Weights of a small GPT-style language model, trained from scratch on English Wikipedia.
Size: 24 layers, width 256, 2 heads of 128, MLP 2048 GELU, vocabulary 2570, 32.3M parameters.
Architecture: LayerNorm after each residual sum, learned positions, biases, tied embeddings, normalized queries and keys.
Training: a variant of Muon for these matrices, 426M tokens, 7300 steps.
MLP neurons of a small language model. Each row is named by its layer, matrix (up: input weights; down: output weights) and neuron, and shows model dimensions 64-159. Each number is 128 + 32 x the weight over its row's rms, rounded and kept within 0 to 255. Numbers have three digits each.
After each neuron's rows, "fires on" lists the tokens most often at its 100 highest values on Wikipedia text that the model never trained on. A number after a token or word is its count.

L3.up1554:096161129106106071215150117104108070162104102097184132141118109087168123089088128115185075141108121169109101067123124175172138126196169102060131153132107095106083139105154114096171103093130120164189149167141129134177155107121127131141171125185120126097134128117158121099073163113116172146
L3.down1554:142043119151159126101147153165089136142132112178089102132165171129085140141179146099158151134115148135129149130134139158160153149100106088142131145140104136123096075153156126136127142125103108070079125107160076118101093118127119101127185103143130107154191117149099031130107129154134137146
fires on: " place" 29, " sup" 13, "ane" 12, " village" 10, "ith" 5, " prom" 5

L14.up1310:148100095172076105068085153129115129101150117081107138146175118114101125183111145124154119068154103074139103119097167147150102118167084138095117125175102126076175153113142025110111122127122117098151182137202093157136158158177124152121076110133082135163151114118126113127074143171115109099
L14.down1310:149100199092073075093149153178085132104237144136141117160177105111162109162064125186133112074184037195113157116086136091098091113139126083143109148115117058106111147143157126108136105123130104108110175110187149173161119115156144050140117153118092142158110132080129186168093137126117159133
fires on: " h" 46, " |" 6, ":" 6, "et" 4, "sh" 4

L14.up398:161125099185092149177195083089139109155120104175117096152153159131089083110169121196184112180109116102149172110127147124112111121118171181136105154123123101106143049182100156123150172120099111110108153140143114087163140105094108095167163108123072157088215171132109132136172129062114130131
L14.down398:119143133106088134137161107127073148107119111120095107104124114140123132151116171131182113117090134126086200104105072083167155143084119098122204161078071169113143079158120124147143171149191133117101099128115133102085103133130077145128112118142138179076161161171114094106133186111165168137
fires on: "\n" 24, "ing" 18, " after" 10, "h" 8, " After" 7, " (" 7

L3.up1165:194194169103124058109078123081081166148129124072173141181103123203155110164112136092090095154200110148189086137067098022147116111095075113148110118133161139097089122090151101125129141150103120117121136131173095103162147097182136062142123155104144157105127136137102142094131106145126158084
L3.down1165:106142181167141155089172051118127103131138121116125130095088132082136105134155081154107155129040106117123170109071145148118109162091102123178198123077133094151055092146169107129103163111135105169128173111141045076145126152112073149136169112161106142172206164081176087134111172138155108114
fires on: " Act" 16, ":" 15, "T" 14, " prot" 12, " •" 7, " T" 7

L3.up768:108058191158178104151135113160174100065140151101098102119122080133141115140139116126126160154119133155120173080129105135148119233133099118141144096132121147197166091152188166139134142075068091107122110165132140149139162106152115173073094179157145118124144162151098129059095127145145075135
L3.down768:120153140118119106076120165151142112164131173139145188154105157104054112108075180110167158076134121075148129157165060128148131125108096146058113160168118155081092178131100132158163096160131146167129087096132107141115141134146132149131162111070127118159127149124091068206116133086121118129
fires on: " the" 27, "is" 26, "ak" 10, "ri" 5, "ative" 5

L3.up366:073097104116111083113102083117113140154095104178106103109148146128147155135113099162139119134065146169144156094181127131138092130156068110115103165163152102069124153168139147080103133157129129155150161072183143151154125136139146114147104100117196190084196141100158172163124118126126081122
L3.down366:138164110120102138102152127084169131123129096039107088117123114094155165110136152158183146163110166159107102108105187143102105209162107134088108165127135111185096169064113163064150122078175143164141167107156132157136083085160138147152150138155120194131134086077084114167168086121089142123
fires on: "stit" 27, "adem" 15, "oung" 15, "ous" 9, "anc" 9, "duc" 8

L14.up330:157124107114119077181125100119114093153178204086137081084115108120063157114123169164101175176067118088135110136150133132075131117137110094135145138154086181080097113160119093121123172104202165135097112086112094054130166127169128136096166137100094117187155142139080100121086177137147122102
L14.down330:075129132058185093122094094141097088111160152098128163104121104118129085068101134141179112125121107146042116103162131156155121092088172152132138116124098150113166150128097107111119144139182117125152128093076116144116096123120124114147162170147109131145122116131120071100134154095167155187
fires on: "and" 18, "ess" 11, "ass" 6, "av" 6, "im" 6, "ens" 5

L3.up1648:107123129122158076103065154045117164142168112126148105169131065110092141124196120167182116068177212151123078122163073087099102164106118105129129181179171029141119106161160239136128145100093174113099176117135134153151124017125138137106139146172117107133132142099094187158162138175174121083
L3.down1648:139142086112123105141114081079108131114156111111130134198131040053100110123142101208137092133134116133130192135127144114143136152069178087158188106149171161108100135099128081122091131125112148155088083129070146141161153130091120116108086089185081166107142162052207100160095131157143124109
fires on: "ace" 33, " He" 13, "acing" 9, " against" 8, "aced" 8, " he" 7

L14.up1404:135104119120144154158150085128132139107136109143112096113040110115031168159115133165122101155119125073135142105134183146163198095109121074132117154134113084161109121122185130169048125059109134162174140134119074155102161152134139124055131083124142225150170166137145151138114150141161109130
L14.down1404:106092156169067107140127111090140130159134040163165157159113155150096170110190120129139107107084106160086123142116092117171114134148082125141119161108116155116125194160070170181115148152144142141091198168122129057171114149197110165133082111172116150115197123104134161102129175136148105105
fires on: " that" 17, " of" 16, "," 13, " which" 9, " for" 9, " at" 5

L14.up316:136117110145100144093111108160179116094129136117146146080169083136106126066128158176199167145129140062082081141123117095107167115100114096141123148142176191104090085134123159081140116125148117091134108111143087094086140097133130167149138118109103139135131108125192137199085118123095171078
L14.down316:104110140163156092182166071195125124149041121154139065133160169113131134158170128170120118104107137162073124113140156081080126108114104112053099089008118129102128174151122139164123115159115065092127124147137134200162092126115116138173083092136086090104126142113120140144137118109127173182
fires on: " of" 23, "ious" 12, "ed" 10, "ital" 8, "ical" 7

L14.up131:172124149126147090132192058091110126173086131115105125070024139165105182061105137154146080099095153185131161104108119153123133161076220137112108163142127129114121108119141101088092125137121162122139169154111165162135174107108078094173142113114081173074188129089160100170136137073152167117
L14.down131:131186107069156100116157120158082172143107182120112120095103095128155122115143070100176151146176130180147156046101118134127140078115201105187096173157123095108154098202111147153143156123079158179109035080145156123145124174118099141138119159184098166164173117099122093147149131146194142085
fires on: "\n" 29, "ap" 8, "ing" 7, "ig" 7

L3.up364:193176107122131132098125164166065129154127121135112097141144093163133103110096124156124118224127103099174109088088112082054108122154124129132084140125122167148110195128165158165132105115189164110125120121131124105121108160112113108125121134161154169105130124162102163130121139153189079127
L3.down364:128134171161176083153174180112090143088126144166110095108144104149120136118129132158102131179124105168123143091143147049121077081140106089102124147097135125207107126151180142050151132068129150158153104098088105142102146159176112108127060199130080117165091141095098116114165172115123117184
fires on: " are" 53, "iam" 21, " Can" 10, " between" 9

L14.up1295:117073127127119153053122126176168127139140123108142084139077124131153132164098129115095065123138168148156154173086087101107139157073124113128202123106121092155147144132145041156107176199208106187104168115158135106114087138112165193115137173104096112084159111149141126099129123118106122141
L14.down1295:133105168122123106158143150143100153115060116101107119160144133115149131135139117107150150153161126139120107128141065125159094090068137126107133113134140179160114121135158103114098105174106169097095115089141135108092107098153139167145172142179106073121122191153118173149149154107151202072
fires on: ":" 32, "h" 9, " Th" 8, "\n" 7, "eg" 7, "th" 6

L3.up488:225053149074149142126106093131094055136162120131093109136186104190129136168134133144093112148125172189117087160113169156129188136121121125139111106184106162103067128145196151093104142133137090137124219137145065092080089167188142096155147126122136133143119170148120128135144151071091147116
L3.down488:039134137183148130177131121123111153108152112087086174162103130113140146095115135148103107186112140073124114056115123130126136109212177146125184132138186109188114126083097148156171111118113096102126085145159143153150168158103082145104118131182072155131145137099114158136079127165210087076
fires on: "ating" 19, " of" 12, "ox" 12, " On" 10, " st" 10, " ret" 8

L14.up557:099148152055137080129172147111143117101145129145106139120131112116096152109144122142131167065099138112124093101093150175127196191141071098133127135144072073109145151171103119071080129124154130156109122145142060096093122145139096166147096130190146089140130146126126124173150192069101096145
L14.down557:081109130131114147065161092167129135106131118206144100140133152120158117114130068120119162111148199165132094158187141184182106170146171141108160103200099111116196096166082117145124100104134110099148121093125064169160108069173088108134075169054182099108093118084118189172152135119127093164
fires on: "E" 21, "ed" 10, " of" 9, "s" 7, "f" 4, "sp" 4

L14.up489:149149101079112159107075128126139131115084169078064098079093098148159139136084154127106133131163095124146160120100169077139156080116176065120118152101148085160166133096158130176131136081162126105148141131122124094126134136118115080137078068164118118139154143196099106118144138172100123083
L14.down489:085075086218167135149104053050172165137150114116101148074094099182086190143109100131180161101119131105169193168144134151126106158109157076175150146104144124109119103137133177181097153127119168184152170146124164124122160104130095152093160146110151101107129096113158105131111086134123146090
fires on: "at" 47, " that" 15, " which" 10, " ag" 5, " Ag" 4, "act" 4

L3.up1978:141111175085127161099131091123139094124160149154131114204099143129162150140181168137139164100095173102124132093081203118119102090079119067146101132131121130087142101115118194149142133177126112149094139139084092100135122066118119133167112084155138180145132085068136156071181120145090101127
L3.down1978:146142135103109116124097158118116118056167194061176091136145154078121205043129156103145161127127084097139125147141109107085189170129168165108101130155082156184148108139112219114047103126158116114166135127186089084119063135159083107164100075076126167089084162086153127144107128132102104153
fires on: " as" 73, "one" 14

L3.up585:169147095201097120135105153147162131171138192176118170094107073079074114095057157092071108075109122166135075138119075112134137133118070104152135156152117129119060096180134136134114142168137174160132142111186132174134087135158114145141142131151147137102116125108144172147114178072143160096
L3.down585:198133076151135049153124115110135088044149163188164131101117138143119144091121132126124099155158132131133139168101102088114115089072142065183113111163083193128135114097109090141129124110102087123146184097132101167122156142152112127109104133083108076053170113096157179119106154148101125114
fires on: " its" 28, " se" 26, " final" 11, " six" 9, "tern" 8

L14.up1614:119133136181127122108146086166143150141117154122103225152179103115186176124126129106095126194124100162124048089120137096201115104038165191137103192080134103177137120149215170127077077183126149117164113083163141116116153125099169136093127147168147141062099074169095114105137128120109067120
L14.down1614:149124152097136077118150076128076091098106099114144087143124172140145083144131152109077106142086161156168116133151215134177109167110131168144116124163157141105118179177140143115118115136136126149109166091093153148141120123134107113059191115101137169128083108126108069076121158128136084124
fires on: " " 29, "," 27, " |" 27, "|---|---|---|---" 5

L3.up509:112114084117135061133125077143160180150130057149152116098121112116118149164117084090117151162097137118110101123182115213186136104167213139098098135112141146155150102145142106122207082154183146217116068183126097198074129062133154110099136124141149084176089179130089107114137109150112141079
L3.down509:118146105165154090098115142203130124115122143115091140161141168106060088182135120144109148128146103115054076150132126158101146092087129125099089105145141127143126099157164124125158147124097146125136059134154096121182108106126154123095129110188188148114093113116102112105153142165108158091
fires on: " pre" 27, "ime" 21, " Ad" 14, " ad" 11, " Pre" 9

L14.up1847:101168066134168131078105120094121116159105117131121162107157061071164101118120116113079170207125111140117146148086097148134188077116145103075106137125102202174095120154122192107097151123113204161142126079068119147107133135076117141148194090163150096142180166110098113169157071145151135097
L14.down1847:097150101117185038110081151099133114097144098106103072116142112124133092103103114160142133153162131136138122100122150165113188074187149150113161098091099166128095158183104170099170124131127163165103118095097142157153152133075133121162179107137122140096074113176126074184091108112133154101
fires on: " he" 18, " County" 17, " City" 11, " High" 11, " He" 11, "He" 8

L14.up1797:151065098116096145174182181152094160119118131156139100099142105136183157088168093064104115083100076101131121149125091147162080079072136106125122104136141127079140159146153134119091128102129113109166121132156148087155144174117092114157121151144161183146182139093175144157121112161092113147
L14.down1797:135134193128108175099152113033103140101142122049125102169134158131089145070131109155102081169150121122187102064111138101142159093151108071117140100130149077167133145149093084143130064126141152142156088178093113148133103096094133171131104117147107123157165141172142173125127153100119166162
fires on: "9" 29, "8" 18, "a" 7, "5" 7, "3" 6, "7" 6

L3.up1975:074102177197146137146105179114091104141104108133100133127116106085099189143150138168123166099155152161100098169120168124126180114065087120171075071153117128117111075103160160153083154124184153189068201147073105131193130093128153156087114059146117190159140117159129149149163128092082126077
L3.down1975:186148163175117083150102109114117112169151184113125106129116122150127063185169095147145106129111157183148148111126123142101125166125171118070095120120143118131166112069140141124149115163119126175179096108156039099136071089144203082182092088049078135124092119117141145123145092079138132199
fires on: "ish" 17, " as" 10, "eng" 9, " building" 8, "riend" 7, "ating" 6

L3.up1645:121164123169081082122094147064122151127152084125115102138149114103106167216184127116198107116193165155086121082101063098096122157142106133123128079136162116184151107141090051123153114147114052109101087153193169116131124138140149104143112101155129165093164128152100132087102101146171148114
L3.down1645:119093151084219154114137148119056120132110108054148113175177099122106135137117148103118175143178113095157107190097166071173136157151188120173142148080125165123104148055152210181146164141122102111111135107127138132140144132130117189100127173126044111077105074141116112190118133134101096111
fires on: " of" 100

L14.up139:100115103133089138137117147075140115170141118085096177130148083141120150152176136097084082142102128119172100155091109180159104131130097171156094176101140135132074152112164111128130198085149107093082140119068089121131178176081087104138068113120115150106116174132140161129172150063073115103
L14.down139:070149161130116136112126084152117150147114072129109095142129093152117059129101155149170091099160124165109166158113102138117064110086123173137129119158131121173079191187116078136072122159123128138100105112103168122150130106172148199122146075104135166149178148103103082104149122125093126104
fires on: "," 21, " De" 17, "i" 10, " per" 7, " dep" 6

L3.up776:139153076112140146131112142139178121114063109197089164102084100081080159102105116126129165180102162130141108134046116119140128153093133095128047150155138159130105133182114179086073102146118047113117117102143136132070068135131103142156091112160121124140151155120164150107155126097136123171
L3.down776:118146153146115114148116178094209141160155120124234153106147186100089137130189150098146127095151130157173106127192116124088175165122129119128138148153106123125180142127122080162178140152156127132160116137117141083176153053180134133068132156090080099141097099082079175112092141087090133117
fires on: " is" 18, "I" 18, "ander" 14, "fl" 11, "\"." 10, " It" 10

L3.up1282:156127072165116122165164041125144151182134101194161124096154202117120165145120128206136182123166097129144125056099129085077178147103120133135113088103178152155132128138151192132169138124164186134136090140134111105124142133179121145100153113143121108107098099079135110108125135142160051095
L3.down1282:123121113177168145122133163127118108136094138080190071135111064129124071154140083165153147070159139138135075125121120123100179140067077144123123196107099099125130117110154060101188126137106080110102197144065074079175150128112115162152105089146160126156100139117170170089105086215094088168
fires on: " me" 24, " these" 21, " Me" 14, "aim" 7, " hel" 6

L14.up726:103154183092088148166168115117143098194198120098172148106196097180159137117174142042161147194127078133129066135133115138159158120100143156155072112122097131134113200148129130084109133137093076170141094116136102113170131141136131108220101178131111108095076131182128155155103140105098096112
L14.down726:172165170159205121087078142114155147117118065141131179146086120128117105147126139124118101180155119109104097171115154106135137145109168135139115092095195091070127169140083156180114105194107146189104116137125122133177184139087089166139117153132112139078140110175075148167139109205107103133
fires on: "," 43, "ig" 22

L14.up440:130109133103179162137143179124151097208062163103120162144123111112076116101126109157190090153106042157175099165109071134159085142073096136110112131146107039068106159142141178121063104119134127153132100074128147177136176128115172133161095126148142145159133133111174076176162169147138164119
L14.down440:134137158132162157167149160108110130146083179139155127180093151135143148109105139152103101159137087121122103108087155117103141074112070141110094102137189119152178061177148168155121155136144152103095128122078122090110153103146162107128065123154099149077140147135121115101134090114157064199
fires on: "en" 38, " m" 11, "n" 7, "s" 5, "%" 5

L14.up1355:117129061156097190150073115149115145097156174099085126131136074189136166146169110141143088135125064200111119091064150115111094151078107170149102142099149121106135144153153169165091099060057135170121107125129094048116078150080160144094105105135152095171189095160135120161193101124107144117
L14.down1355:162112084138172212109048131165075106068124192121118144148110118119186118143080125151086137150094125088129124118184156162124096076116185146150146122158136086109127105148131230077078147185114170085108129158154152110132091158121153139111045091114119156102166110136148120103069127117067091083
fires on: "," 58, "ith" 7, "ile" 5, "hen" 4, "ir" 4

L3.up49:113132105093181139051111090108176157117199109091157152079096088107167109139118167161148171146093152125140080119234103122150133180093079130141106171111160125143144098181101137121147127223101145152081132138160106083129181153139073103066085138201100083117135141116089154174164153111146075147
L3.down49:123151118111093112110167114118172056156101204135104148153099141166136128125139166148108131139145119151149139116079128103107123143128115072151137121134158111083145127082123131166155106127130114111104152015108179094137107107104187092155104089097133108102113185131117119121150084151155191161
fires on: "inal" 34, "orm" 17, " round" 15, "eat" 11

L3.up128:115096071095131135162168120103125100122173129195042109118150130093134151151138113102079144159090186100119091099167086162170113171153135169144214183128154106125173110075136111187086036138183073119173105141110070138168104153146127140109096119155146158198141117116106137138131154064118162089
L3.down128:139112224098148047109068052181141095118125121081113163122122205116157156123130106118135085105152161126160105095052199132115141060127155126177170104175131154091146152089101182147162106108086105151106094166142149099188146156149111086115149053111130117169118119114138120143136157124140171108
fires on: "]" 20, "P" 8, "hn" 7, " father" 7, " member" 6, " are" 6

L3.up772:129104105162137156097123149121189174157156166104177148116133159103195136124085079126179120079129104124148136109074112070126126121179132114092149150105132058156112119125127151138144112157152113113165114127152205130204081124117162155141164119111130121149128097095159139133078146105107148088
L3.down772:171099098212142082127182150107144146114162132121081107106116145150114101130134123075133191083091105072152139118124159131153172131146107157165125050150118144147122133173110130154102139075125076117171139151117107080128136126203161153142113103089153112185029164164107115092131117136144139171
fires on: " round" 17, " comm" 14, " f" 12, "let" 7, " general" 6, "In" 4

L14.up769:116120203206124117124166120131107124121094097150153134099146098145056181122100093156110126134104185092138085078114161069096119118129147135139173118157165159127118083165134104110145164124166167144163087126146107139128108108112163190083090121096089127193103169104145121148098130143116079105
L14.down769:168136177083138157135114103114120143115097172080082059083126155156138146157173135125125175099086124148063127100107099161128097150184113117152087055159119151160105114172153019160107134166180111151156104097061085123084130073187129080178111109102133131167085150119188111112168155156182067153
fires on: " not" 21, "her" 9, "ever" 7, "art" 7, "t" 6, " All" 5

L3.up777:131163099091099144114152105113126085149073061133113139100119168091124137112112127156152116131126178116155116182153153047130133140124168104077116107153150132113178143152152170183142150149147179118127143144130157126129142112152153146130101127120195100156104093088116160054123119169139118104
L3.down777:127159151124179153149101154091114104163129101113146073192134094131129093111136132130194132093119143117125082125084131175109073104099092055195097196105113072094146118089108082167108147140208107103192138105175105101091139137142154103157175121119119125126132136154105100086092118147152120153
fires on: " me" 20, " there" 16, " June" 14, " Me" 12, " There" 9, "ka" 7

L3.up1628:165107143138168181084158132171171138108111159121100156145138138113153143188183107176081142082082162151135138148147209102105140155125161168150119100122150122073144199096090133150128127103145140117129115101094103092139101114158093159174106122128116099197160093123110218114139093161113103169
L3.down1628:079158112040149124071127103066139184188129091167164120097054197171155121113126127133161177153168142155158138153164108138191128156125135112111151123116148119147159151086130118068080144144113205155114163103120125172079047121154130086201142147080124147199129165099149071131120053151114129136
fires on: " as" 50, "her" 31

L14.up380:177049159160147153110158113081130107097134157145112200112157099113169143138208159045111080119117114123168124194154101150171110081067094178083135126114106118113103213135148087119136200208038068142108127159066130093142126110122081163050144120146141099141127170132129167154099112073085191126
L14.down380:171099086091101165084170133122122056150154128115131091122121136107139019112192159143113134096119118117119162091127143071143150100093046132091172123101151104113101173135202140173091146179074117069127131133130115104110170106138119122052170153096174110130162163102128168137101085129104128136
fires on: " bl" 21, "ock" 13, " k" 11, "l" 6, " Bl" 6, "um" 6

L14.up1219:131096145151053081119155090145170097144132097147192143178144120084094206107100132079109121152119177141128055144149084115153165120151185131114090160110104110178162137100061127129079177120109107145142143100128139133108060100104104134116097180139206113155128092202138127107118134084132091164
L14.down1219:136110150134107143131136149155097128193204126141137145100120153135135139159162161152101157132165141131146110071111135129129133203136120160106115115049131163110111204122095178140117062139160144099129111155125127152168122150101105121072114105136119113161157169147098062137110121137128115202
fires on: "ie" 23, "y" 13, "in" 9, "is" 8, "er" 4, "on" 4

L14.up297:086165125128073119151146137135139122080111157091111224136148133113084203086101157121066129179135115073111125162185111123187127107089109147092110195041092097145134158151091104127142136100115036132146089165173115122155150092119149056113141132161117133163140104174114134109139162169085133160
L14.down297:104171058135175125212080145195099163191191136117122097179116160091049131092125150109159148104123094123108139107133096107114138171132135182112120157148130202085115146131161082160088120146193144135152134171070190119092151135112139134101165093140137140140068182151165114142142127094101110124
fires on: "in" 21, "on" 15, "e" 11, "ick" 6, "ik" 6

L3.up170:148160108102114128095121100174126148163169122167069117142097169129152165130103074148144153153107102172174152105130124129102111132153137117110142145138186100148175140120155078128139142186142173155124155182166155142119041179132171156086166144137133158132096058078107144166109122067089161017
L3.down170:062088083122158138097169120108134114118099159185168159128161073125183141134147135094160159129148138152157160095092211159102166114066126122209144132118129129134142107104150139183112102125156173100127128132090086137088118109203173094133155105201142167109136202163062098168070147134130127114
fires on: "let" 22, "iness" 18, " season" 10, "^" 9, "ently" 8, "#" 5

L3.up778:112132097121054118041095113065116155161109134125120118175145112183145144093134140056157134200158099174164175106081123107151094126123097180080105102146149067177095140160107167105058149134130150117103158110103099155158098072148168157086187096136086147069158132161087140183184112159109080082
L3.down778:084135132134156076109139136161101137127109121148142121114176101112086134131119094166089135106155144126085162068118173151162191083153139144074132113122147159126178149145055138116126092074082163147076123174115075130094156131063096130141126135194201087129108162140110148112099094104133193093
fires on: " He" 38, " pre" 29, " he" 14, "ae" 12, " head" 7

L14.up1714:141146068121239120094141145114141144165077133105144151084118157152127146095109078108132138164166170113168159123163113094127107118112076153128142096155129068128103188137107094122055101123110158128186080073057138174156180114106132117116164158098083148102200111092132105112119131133109089081
L14.down1714:217170186098176132125111082141145151091120088097115087101147089107104069151138116132116111094164174113121074157120131158109130126156141178116117159136151111161122110112149161132113136095114078197073125157154117116127102068065124130130156077111127169112069094157063177171102139117115175162
fires on: "k" 17, "en" 11, "che" 8, "m" 7, "cl" 7, "n" 7

L3.up1428:108108144118120178144067195128148143180126115067147138148121113135112152168160134154149110083139093121122190071112154083122137126074157121144064160146172155172121165117134164121130137172181139103160110114151129119155110122152153121164150125144164139087174081157128152092075132160103120087
L3.down1428:138080160101141161119131131141127153150132071060146121137133136093120143096148147102063106105186142108118152103157154076182128155184156128115103148123113109121105171100123171157093111166185117166126114119115139133099170132126123089134117087140103162104124154125154112158162138123143117106
fires on: " of" 76, "a" 5

L3.up1274:095134070141137185149178094109108113130105141102096131052109104121132135172172124154106128140125150108170131184172096134120150060104117091171149133134166063180154096133139137203108114144123115110066101105148134100172120114133114128139082170134170127193154146118140112147192080134100135132
L3.down1274:110093128083169139127122101121195105097091129131126199109152175128116125086117141048111154111104120162124079102066137121104124125163093107136144108192099205142097141163088199041093087140127074152124099136124185135118099104127107139134110102132085144129105104186081116148129124064148110111
fires on: "ak" 42, "wn" 16, " member" 8, " both" 5, "ted" 5, "hn" 4

L14.up945:136140127134121081124097125133106125118057125147139124108069118153198158111110107121123119165122112158178131174090098084127096085107173106108133104141127101222130129134093043094121104190154109153156122104125125117154087177089081125142150224144134143143199168189160148097138167159108132080
L14.down945:190150169187151167145119141130118204087126155115131081118130115106142143135096125144147157115056174146212087121133149191127122086151149106177098119156154180187172140134152091119072185087184134127176126112135186105136144151146085137087115127164106112130125144129149151159110151077133082111
fires on: ":" 35, "oc" 8, "ut" 7, "ah" 5, "h" 5, "ud" 4

L14.up1576:161153120064143135112115179108135111158101122122116114110140090106137114129181113098056135079169059115200081098188092125177147114111141066159111122166153083134125100120080130103097141125121137055140090130153099086102175152132089176210090153165151162112135084114140157164128132101146126194
L14.down1576:144075074049188117171114116133141130152092056109135144136154160121171128093159092122145152136175084091154072118132184179127077130141115154134145134123106168103119122194145161076204173151042100150124152119117135089139101099193123094141126169120155162089159076146082130133157093110160136143
fires on: "s" 26, "n" 18, " of" 16, "l" 7, "en" 5, "ed" 4

L14.up1362:144110149107153165094107152110081087118117164170166125143150062132130184114117115164098127156089131100102102146139066141181111171103207127114160072106152097105138114179120084125123060087039094117154205106102103143132081098079161135164126136152113127129130104127116126146161144119082097110
L14.down1362:120146126152112178116098115145129113129111146166178127155149185193136135116125144159116140104150131142158117066136100149127177137130177096095116107166124167149134121123090136218053091110171107131125160082098080121144132067099169118142190117188086097171140111091088095072158047106107180153
fires on: " st" 47, "ast" 17, "it" 8, " St" 5, " being" 4

L14.up1268:137142141166129159139166117118164061121074121105155132157130108117198124151145148093128152118146133109081156147145111176141079177133132196211106100153122094124151159150136132149129153108184074168170146115088138068153138066123085123132104145138145124145124122098110133127129104098129090106
L14.down1268:070165104129132120115161121117111089077112178143067125151173108131103099126153122109122156148155097149086121172128155172066091109135145139131078139132143107123175108136105152152155174155166093157136167121146150150146128135115144125113183145118188148112098122134116064153117056087078104132
fires on: "v" 27, "ett" 12, " b" 10, "nd" 6, "le" 6

L14.up342:122149120112168099121145113110128132121137152114184175118128082101191137132156144117078136128132155137162179160133080110135120133156112145113144162099145151191117162150121091110119082123166152238094103135104139121145138107134066159155149120098153122108131115169162139086172145137107136148
L14.down342:070111080145114129139092097162135116180142119112123080165170199132097133144163135117095135138141121160089185174055184096107121121131060082109124113132120079154086167139097132140149098107117172078084134154166145117108134175096108109178105147176105145069115128145177107103124113178117117099
fires on: "," 34, " |" 32, " and" 22, ";" 6, " =" 5

L14.up1418:110115190093126085089107136138107109182108140166117222172140149107093164144167106130108150137138102147091106110123167124171122133141122097122139106129126093069150108201173153079118093142137131163112102128066090107102170163062065191152069022129132126096163097108144158150178123154148103121
L14.down1418:120084136170071107154131182135136125171104075066151133117079119075139096135160090061149142136122151110087102139145151089094100090111165143133078123132140122062131124153107131173142142166105136123165108167180044119112153110112160081129141135094138156108117134132124082103175191141140115117
fires on: " as" 48, " Res" 9, "ele" 9, "S" 6, "c" 5, "est" 4

L14.up1132:122177130140125148158136077124107111118116120125160079150030091121183133135133151146150148087103089173167103101131080086139157209135141175164132157176195094114145082094161126166034121085080189142152146144110102125109117188121126138086077099115131127163151152116182124099159086181164087159
L14.down1132:104128135112112145106049124149128132109134154076149176099192099137158119131116116065115096125083157154078102121125105140091109135200157122152120153063104106089116094173097195133157174164169113151110124160179127122179131084158134136141204145113202118126137103170182145101147168140098118077
fires on: "," 20, " where" 14, "ir" 7, "ince" 6, "s" 4, "ile" 4

L14.up177:141033135075107098097158153094120122119138164165088103117123117136136120060112171144149118092147120117138077173115122127131137099170160160166107121119126138113125121103129162145073086101172127157170173146078144144116156118164105142148155106111167107076169142125106091184088162129100170126
L14.down177:062091122123139158124177125165116138088142136166094093137108150118107084119105129093130077107203107132150098128180116124111124079157113132130107166112129065145115150108124168146166138100107147175081092168135097105094172167139121081152129132117154102103173151092115092079165097153140173113
fires on: " ab" 26, "p" 23, " cap" 11, "1" 10, " exp" 6

L14.up11:112093101222191126066119069110255158105115130113171141114173088129136129095186210151118155099095154153128164150129200164135123139142150179112129196086087125167134123126152113124065072076155121157104092161059096119103133105143076154136117124157114151158128141108159166088073130120165131104
L14.down11:154163136093113147096183158169148069126145178145121105122068154143153112137139125130124198077141167107109112110081148098110176123117055135087193117170144171084113144087137120105127088102096111130137131153119127096113094188095142140147060132184130172086146105170133153115116103123067142194
fires on: " and" 49, "," 29, "'" 4

L14.up356:227039159113161157114109128153104097140158178167147183139149148128094172174086104156109109195110127089078114093143138063155120127142153152109144020092138116090181104117129096141087174113112182141123099158134118135150060149109153119104124150127110109159082105144129130154145140091033117140
L14.down356:138115142091165204099088091169202150160160154164114161104084116147140147134141173078184103094103161149116170130135070104113118075150142119188160160079151119094179128120152134114165101075096130169134119065167152118103105150148151054128146108086119124114118116127137151192110138117131094200
fires on: " st" 15, " not" 13, "ing" 10, " being" 8, " would" 6

L14.up819:096091103101082128134126141094150164181074138106060094140105132134131146106131154125162129116091099159134105133109109114126069096134094010114085086170179156106148144157161172139133113163147147180140068151141130115082097130147109123133131126158173200083143159134084138143138071129101155118
L14.down819:195091159110133155127145183132125180055104098142122117102191098117102121079118082152131140084127124115152093084101175162096072092121152095166175122138078133118094094146152131081110130116204122163152107148114147136136156186201115069146125113123058157066155106125119144125143088074071114165
fires on: "a" 51, "an" 16, "5" 8, "ar" 4

L3.up651:208119152062196113091166153145077183158129168084155133142149085142181092102093111154099074170125122152158095113161187138062132219122139113079109138156119113160067135132127144116141153114096119111096091122090074147137150193134126119092049167124141118134143095093095107120090177091153128189
L3.down651:097134145157145144162144126066089132125148141176086085139067087082141144160126213150133118122102102081123112087078079128169145121137125142094174101124125169104102105103112101077150111125138106116110129127126171133128133159148084114105207149155129126147056120114101061112102141086112118168
fires on: " were" 18, " =" 16, " Am" 15, " Can" 12, " are" 12, " am" 9

L14.up1773:181177093096119134087135163147088066090151141133139120137097128093128165193114093076093096110099102081142085130138080163120176138193133144144171135120238143136126100160096119096167108105109147072114104098151121158135195070164160138123152135148120115149174158102147189155082139112120147138
L14.down1773:125131123094114111082145117091166151078120154160157126125078095129136137113095151123148141119177083117109140102133190171132142187114095124150179061123167118193126151133102157117154150089142143041100085138154100095072109173109126159167160094096124121132142127132146128107104105165139141087
fires on: " of" 43, " opp" 9, " among" 5, "w" 4, " main" 4, "u" 4